config.toml
n_layer = 21
d_model = 256
n_head = 4
n_kv_head = 4
head_dim = 64
d_mlp = 1024
vocab_size = 32000
activation = "gelu"
norm = "layernorm"
norm_place = "pre"
norm_eps = 1e-05
positions = "learned"
qk_norm = false
attn_scale = 0.125
bias = "none"
tie_embeddings = true
parallel_block = false
init = "normal"
init_std_qkv = 0.0237
init_std_o = 0.00365
init_std_up = 0.0237
init_std_down = 0.00365
optimizer = "adamw"
lr = 0.00212
beta1 = 0.95
beta2 = 0.99
weight_decay = 0.074
lr_head = 0.00993
grad_clip = 2.0
warmup_steps = 272
schedule = "wsd"
decay_fraction = 0.918
decay_shape = "linear"
final_lr_fraction = 0.0
batch_tokens = 65536
seq_len = 1024
doc_mask = false
train_tokens = 463800000
steps = 7078
dataset = "wikipedia_en"
MLP neurons of a small language model. Each row is named by its layer, matrix (down: output weights) and neuron, and shows model dimensions 144-239. Each number is 50 + 12 x the weight over its row's rms, rounded and kept within 0 to 99.
After each neuron's rows, "raises" lists the tokens whose logits its output raises most directly, leaving later layers aside.

L16.down501:39 51 72 15 69 49 54 39 58 23 37 51 35 47 44 73 48 56 51 37 42 41 52 33 50 39 69 38 71 39 57 15 44 38 43 45 53 44 55 55 40 69 58 32 41 47 35 43 33 60 57 58 53 60 59 41 67 56 44 35 81 50 47 54 57 77 58 52 77 40 34 52 52 63 62 66 46 49 46 52 50 41 31 49 75 56 36 51 64 57 46 39 50 52 37 49
raises: "en", "ut", "ar", "ed", "in"

L14.down132:46 60 68 29 41 54 41 51 60 53 39 55 50 44 34 47 57 60 31 58 56 45 57 41 56 61 51 29 54 59 37 61 43 87 49 52 60 36 59 64 61 54 45 85 70 47 62 47 56 58 66 55 47 59 35 56 41 47 76 38 80 43 55 77 19 31 35 29 49 37 35 72 32 46 42 45 49 52 45 36 70 48 33 39 33 53 54 54 61 51 47 29 60 42 46 52
raises: "'", "’", " could", " should", " did"

L16.down624:70 44 29 42 58 47 34 73 39 46 39 54 53 53 28 53 65 58 73 57 41 48 55 44 43 45 64 34 55 26 48 40 40 64 69 52 46 76 35 24 50 67 59 42 44 35 50 52 53 32 71 51 54 61 70 35 37 61 55 34 56 62 33 48 59 62 33 50 41 46 25 71 32 35 40 75 48 48 46 48 81 57 47 33 63 57 69 65 56 52 74 23 45 50 48 55
raises: ".", ".\"", "1.", " 3.", "8."

L13.down19:53 99 48 78 64 47 37 39 64 26 46 40 53 54 46 58 60 43 48 49 68 64 42 30 71 44 69 58 51 35 41 25 37 43 52 45 64 36 51 49 36 31 49 46 31 46 59 42 48 49 64 43 69 64 51 58 54 54 60 23 23 78 53 57 61 56 63 43 38 55 54 71 57 63 49 55 51 28 53 61 58 63 47 51 62 45 55 24 65 63 37 43 69 53 43 66
raises: " another", " him", " several", " many", " into"

L4.down412:51 78 56 65 41 54 40 19 48 52 42 48 57 34 51 41 46 69 40 73 40 37 42 39 44 69 61 58 52 77 44 51 45 55 34 61 53 68 47 28 36 52 49 48 38 52 71 35 54 37 56 67 40 48 67 64 44 58 43 43 37 58 44 60 51 61 49 47 57 47 50 51 62 51 60 74 65 54 57 48 63 75 43 37 61 31 57 61 51 54 45 48 32 43 43 49
raises: "==", "===", "General", "\n", "See"

L14.down350:69 50 61 23 51 54 30 73 48 41 51 66 49 38 56 66 66 38 59 59 39 67 39 50 43 55 48 70 38 77 68 35 62 56 32 62 65 39 47 67 64 64 47 49 16 34 51 47 60 43 34 72 56 35 39 41 47 61 42 47 54 44 44 40 63 62 29 46 68 33 33 61 58 47 43 45 41 49 53 67 40 52 40 45 56 58 46 54 40 49 67 40 47 48 52 53
raises: "):", ":", "Singles", "=", " release"

L13.down836:43 58 73 66 65 46 48 38 51 55 58 63 37 45 39 45 41 62 41 57 32 42 37 55 55 49 52 23 39 59 52 41 18 51 61 56 57 52 71 65 64 38 48 56 57 41 63 57 55 56 56 56 53 35 42 59 36 67 55 55 73 45 68 60 51 54 59 36 50 43 42 47 39 74 69 24 44 44 65 58 56 28 38 57 54 66 46 70 40 47 49 38 52 48 56 48
raises: " could", " wore", " did", " had", " drew"

L13.down143:42 24 59 35 60 74 37 44 45 59 41 28 33 58 58 43 39 42 65 48 40 55 53 42 61 59 69 63 64 75 59 38 60 49 62 49 35 55 38 50 36 73 57 45 76 49 41 38 44 88 67 76 32 47 47 31 56 67 68 46 60 49 37 48 48 61 44 64 70 27 44 52 34 51 58 64 53 34 49 48 51 45 29 47 58 28 53 59 37 42 49 42 48 43 65 49
raises: "ation", "ator", "ated", "ations", "ating"

L14.down178:65 54 53 36 60 49 37 48 70 52 48 44 46 33 47 58 38 47 48 54 36 63 37 46 47 53 49 74 44 45 76 42 45 41 32 46 57 74 46 50 61 37 28 55 53 41 43 44 34 57 75 50 57 41 44 27 59 51 45 29 45 43 67 76 63 65 54 55 40 41 24 66 58 37 72 61 42 43 71 56 53 79 60 56 37 62 50 50 43 39 41 59 72 63 30 59
raises: "ren", "ret", "rea", "re", "rated"

L13.down100:21 53 47 30 58 74 37 56 58 54 49 51 54 66 53 53 54 59 60 66 54 50 73 16 27 66 51 38 50 62 54 47 61 39 49 38 74 55 44 58 65 40 45 42 48 56 57 59 36 56 46 47 44 54 63 54 40 25 65 46 38 42 77 32 35 57 66 27 44 52 52 58 55 71 69 54 71 37 64 62 51 69 46 57 37 10 16 47 34 36 60 49 55 36 55 65
raises: "\")", ")\"", "gt", "]}", ");"

L16.down776:24 61 43 66 43 47 40 48 73 40 58 47 49 51 49 67 44 65 45 46 38 48 39 45 40 38 44 54 74 41 50 29 76 47 55 62 62 58 58 61 49 45 47 46 61 36 62 36 39 40 60 56 50 41 45 49 46 44 54 48 50 31 51 54 43 45 48 55 69 57 39 50 37 53 40 54 26 82 54 57 38 51 34 34 35 51 26 51 62 69 46 34 47 52 35 41
raises: "d", "r", "du", "rn", " Nevada"

L14.down195:36 58 33 99 45 52 51 50 56 59 45 59 52 45 68 56 46 70 35 62 49 45 52 62 47 42 42 67 67 33 45 55 42 47 46 45 71 63 57 31 17 36 46 44 63 55 61 43 38 55 59 53 40 46 45 56 51 35 49 63 65 45 62 44 65 49 55 32 57 43 34 53 54 48 24 55 33 63 61 48 64 32 60 32 58 62 36 30 56 41 51 52 36 43 53 58
raises: " months", "day", " hours", " weeks", " kg"

L14.down358:38 58 52 42 60 56 40 49 60 81 47 43 56 57 42 32 52 53 43 60 52 63 57 68 55 59 61 44 68 52 43 59 49 57 78 47 33 32 44 44 40 31 47 44 68 62 42 50 44 77 69 49 34 56 66 66 52 60 60 56 53 62 54 56 33 56 49 51 61 45 48 42 48 44 43 53 62 51 33 28 38 37 56 57 58 40 56 43 77 33 49 41 52 66 58 38
raises: "ally", "ise", "ating", "ate", "ated"

L16.down403:57 55 60 59 24 68 45 23 65 41 46 45 61 42 46 51 62 65 52 51 59 53 40 41 59 44 51 69 44 47 53 45 59 55 58 46 45 21 59 66 55 49 43 68 47 55 76 52 46 27 41 61 45 55 66 52 53 54 41 64 55 43 47 55 64 40 72 43 64 64 37 34 54 52 40 46 50 69 63 46 56 68 66 59 49 46 29 51 32 50 47 52 48 54 18 41
raises: "d", "r", "b", "br", "c"

L15.down594:47 41 41 60 34 45 52 63 61 42 42 39 47 39 49 65 73 46 53 45 53 50 59 52 28 36 46 69 50 54 61 43 62 52 64 41 50 51 54 46 61 50 49 41 62 45 68 37 29 31 44 56 54 65 79 50 53 37 57 38 51 42 51 43 31 34 59 78 67 62 52 54 42 56 73 49 63 64 63 60 44 54 52 54 44 48 44 59 58 91 47 39 41 69 44 70
raises: "r", "rs", "d", "ability", " other"

L16.down645:54 62 73 50 48 54 62 41 60 35 49 50 41 58 56 67 54 38 46 51 47 59 34 51 72 45 72 44 51 28 32 22 55 58 33 32 53 34 45 51 55 26 68 53 39 57 62 50 49 53 54 63 38 63 41 47 48 73 68 46 27 55 70 53 45 36 79 35 38 63 58 62 56 65 34 55 56 44 49 51 31 57 60 44 47 58 62 46 68 52 33 39 64 25 47 48
raises: " on", " in", " several", " many", " around"

L14.down616:45 49 34 46 38 46 47 38 62 60 14 41 32 65 60 59 29 69 29 39 43 40 47 66 51 58 48 54 54 45 67 45 58 43 65 53 50 65 70 45 73 50 34 55 60 55 62 41 60 40 32 64 50 64 39 53 44 29 46 47 46 44 40 72 49 28 55 49 51 60 53 50 47 42 62 61 37 25 40 63 77 46 49 50 51 42 35 44 50 46 53 24 49 77 27 45
raises: "ly", "rated", "ments", " of", "ried"

L13.down195:76 71 41 20 45 31 55 44 48 28 56 57 48 46 35 59 48 57 48 55 48 42 47 47 48 42 58 37 45 33 41 55 48 54 55 47 53 53 59 37 62 57 43 41 31 46 54 58 50 56 50 49 43 52 59 57 40 41 38 61 38 54 57 32 42 72 43 31 55 53 60 53 53 42 38 67 24 59 59 49 61 61 56 39 67 45 59 44 68 62 47 51 38 61 35 46
raises: "\n", "===", ".", "====", " ==="

L15.down993:38 68 27 52 18 76 52 62 54 71 45 47 22 46 65 40 49 60 28 59 48 43 51 65 59 47 57 49 46 47 31 51 57 60 67 42 44 59 62 37 36 33 51 16 63 58 69 52 45 37 41 43 41 59 78 65 53 38 56 38 48 52 61 58 47 53 45 50 73 38 39 44 47 44 65 54 49 56 37 43 37 44 47 57 72 29 40 61 45 32 50 35 60 57 69 43
raises: " of", " Of", "body", " hours", " months"

L15.down170:51 46 76 59 57 67 34 52 59 65 55 68 46 60 39 54 61 45 61 31 51 50 50 45 53 33 46 60 47 59 47 39 43 57 57 40 65 60 39 38 69 36 66 44 48 46 64 39 44 53 58 53 63 49 69 40 33 29 44 53 54 49 42 36 42 37 44 45 39 39 48 64 48 58 56 41 39 33 60 48 42 50 32 33 40 52 49 59 65 54 54 44 60 79 53 54
raises: " to", " that", " for", " whe", "e"

L15.down143:55 77 56 06 37 72 42 59 44 55 29 61 41 45 60 33 52 59 57 44 44 46 36 52 66 49 46 71 55 45 45 57 41 68 54 34 49 61 44 42 61 43 53 55 75 59 30 44 15 61 43 58 37 50 54 51 54 67 67 51 43 49 51 56 66 44 46 55 60 51 50 64 36 45 62 36 55 40 33 50 48 52 41 46 46 47 50 52 58 42 32 20 64 45 28 42
raises: " of", "'", "ful", "’", " for"

L13.down449:45 61 47 47 80 38 35 44 53 54 50 43 51 76 54 55 29 55 33 85 65 43 36 50 34 33 57 37 63 63 51 68 37 59 47 42 78 54 38 59 48 46 47 48 31 49 47 54 61 61 59 71 53 49 32 31 49 50 42 29 59 50 55 52 48 29 50 44 24 42 21 45 53 47 68 59 60 53 62 61 53 35 55 39 48 47 38 65 69 47 50 57 45 71 52 65
raises: "ried", "vent", "ed", "ted", "ve"

L12.down778:53 68 35 49 66 69 27 30 70 35 46 58 56 78 36 64 48 59 40 54 65 39 42 45 57 40 53 53 45 34 55 41 37 60 55 66 47 47 49 71 33 53 64 37 36 42 60 47 64 54 30 61 40 47 41 28 72 44 34 50 60 56 52 54 64 29 55 50 34 44 35 30 49 56 40 52 57 38 62 53 74 56 53 40 78 63 37 51 68 59 44 54 71 43 48 73
raises: "ed", "ted", "ized", "ified", "ly"

L16.down621:52 39 70 63 57 50 71 58 51 53 49 39 58 50 38 47 42 62 55 63 68 40 44 31 53 46 53 36 50 20 33 32 66 53 70 48 44 58 58 40 43 38 38 31 33 62 57 61 52 53 54 28 47 44 53 73 66 36 50 45 61 46 50 62 60 61 54 31 62 56 51 43 75 56 51 39 58 44 52 49 49 38 42 30 58 76 26 57 62 63 43 47 72 56 54 45
raises: "ed", "\n", ")", "ing", "en"

L14.down719:70 55 61 27 47 65 35 39 50 38 51 51 56 56 51 55 66 49 32 55 33 60 46 38 69 53 43 33 47 53 60 44 26 45 48 44 53 44 48 47 62 56 47 48 41 64 55 40 27 43 39 60 59 45 42 60 59 62 36 44 48 19 54 49 37 50 52 57 55 36 40 47 68 66 47 46 71 40 64 44 66 57 43 49 40 56 40 67 43 80 56 29 67 35 52 59
raises: "s", "ing", "ers", "ative", "er"

L12.down34:57 70 54 26 50 41 58 51 62 44 36 50 54 62 71 68 34 75 40 63 42 62 60 38 53 44 65 50 41 56 56 40 50 35 53 42 67 55 25 51 67 61 38 41 41 26 65 60 37 50 42 62 59 51 25 31 72 42 49 30 53 58 35 35 57 50 38 42 67 43 54 41 70 43 55 61 41 55 50 48 45 54 45 46 47 56 39 56 51 62 43 41 60 27 47 51
raises: "ers", "es", "ing", "tion", "ment"

L16.down832:66 30 43 64 52 39 41 46 53 35 57 46 26 42 38 46 66 66 57 57 70 52 50 49 33 49 36 34 80 37 51 53 62 58 23 49 68 64 34 65 32 68 69 37 42 37 46 40 34 44 52 66 37 64 29 34 43 39 47 49 46 59 67 38 55 44 41 39 55 59 46 52 37 53 40 68 46 57 52 78 50 30 48 48 56 55 50 43 61 51 50 49 55 53 65 39
raises: ";", ".", " –", "\".", ".\""

L14.down898:38 43 55 69 22 56 50 52 57 65 36 41 40 39 59 67 54 40 50 45 53 34 59 65 36 47 51 63 44 55 44 59 70 61 36 47 68 52 51 40 58 66 65 37 08 44 54 48 47 53 30 59 77 40 41 34 61 45 56 53 19 34 63 55 49 40 65 51 47 62 42 64 45 63 37 52 58 20 34 73 24 64 47 44 54 36 71 64 53 57 77 58 49 49 56 75
raises: ":", "):", " those", "(", " Chris"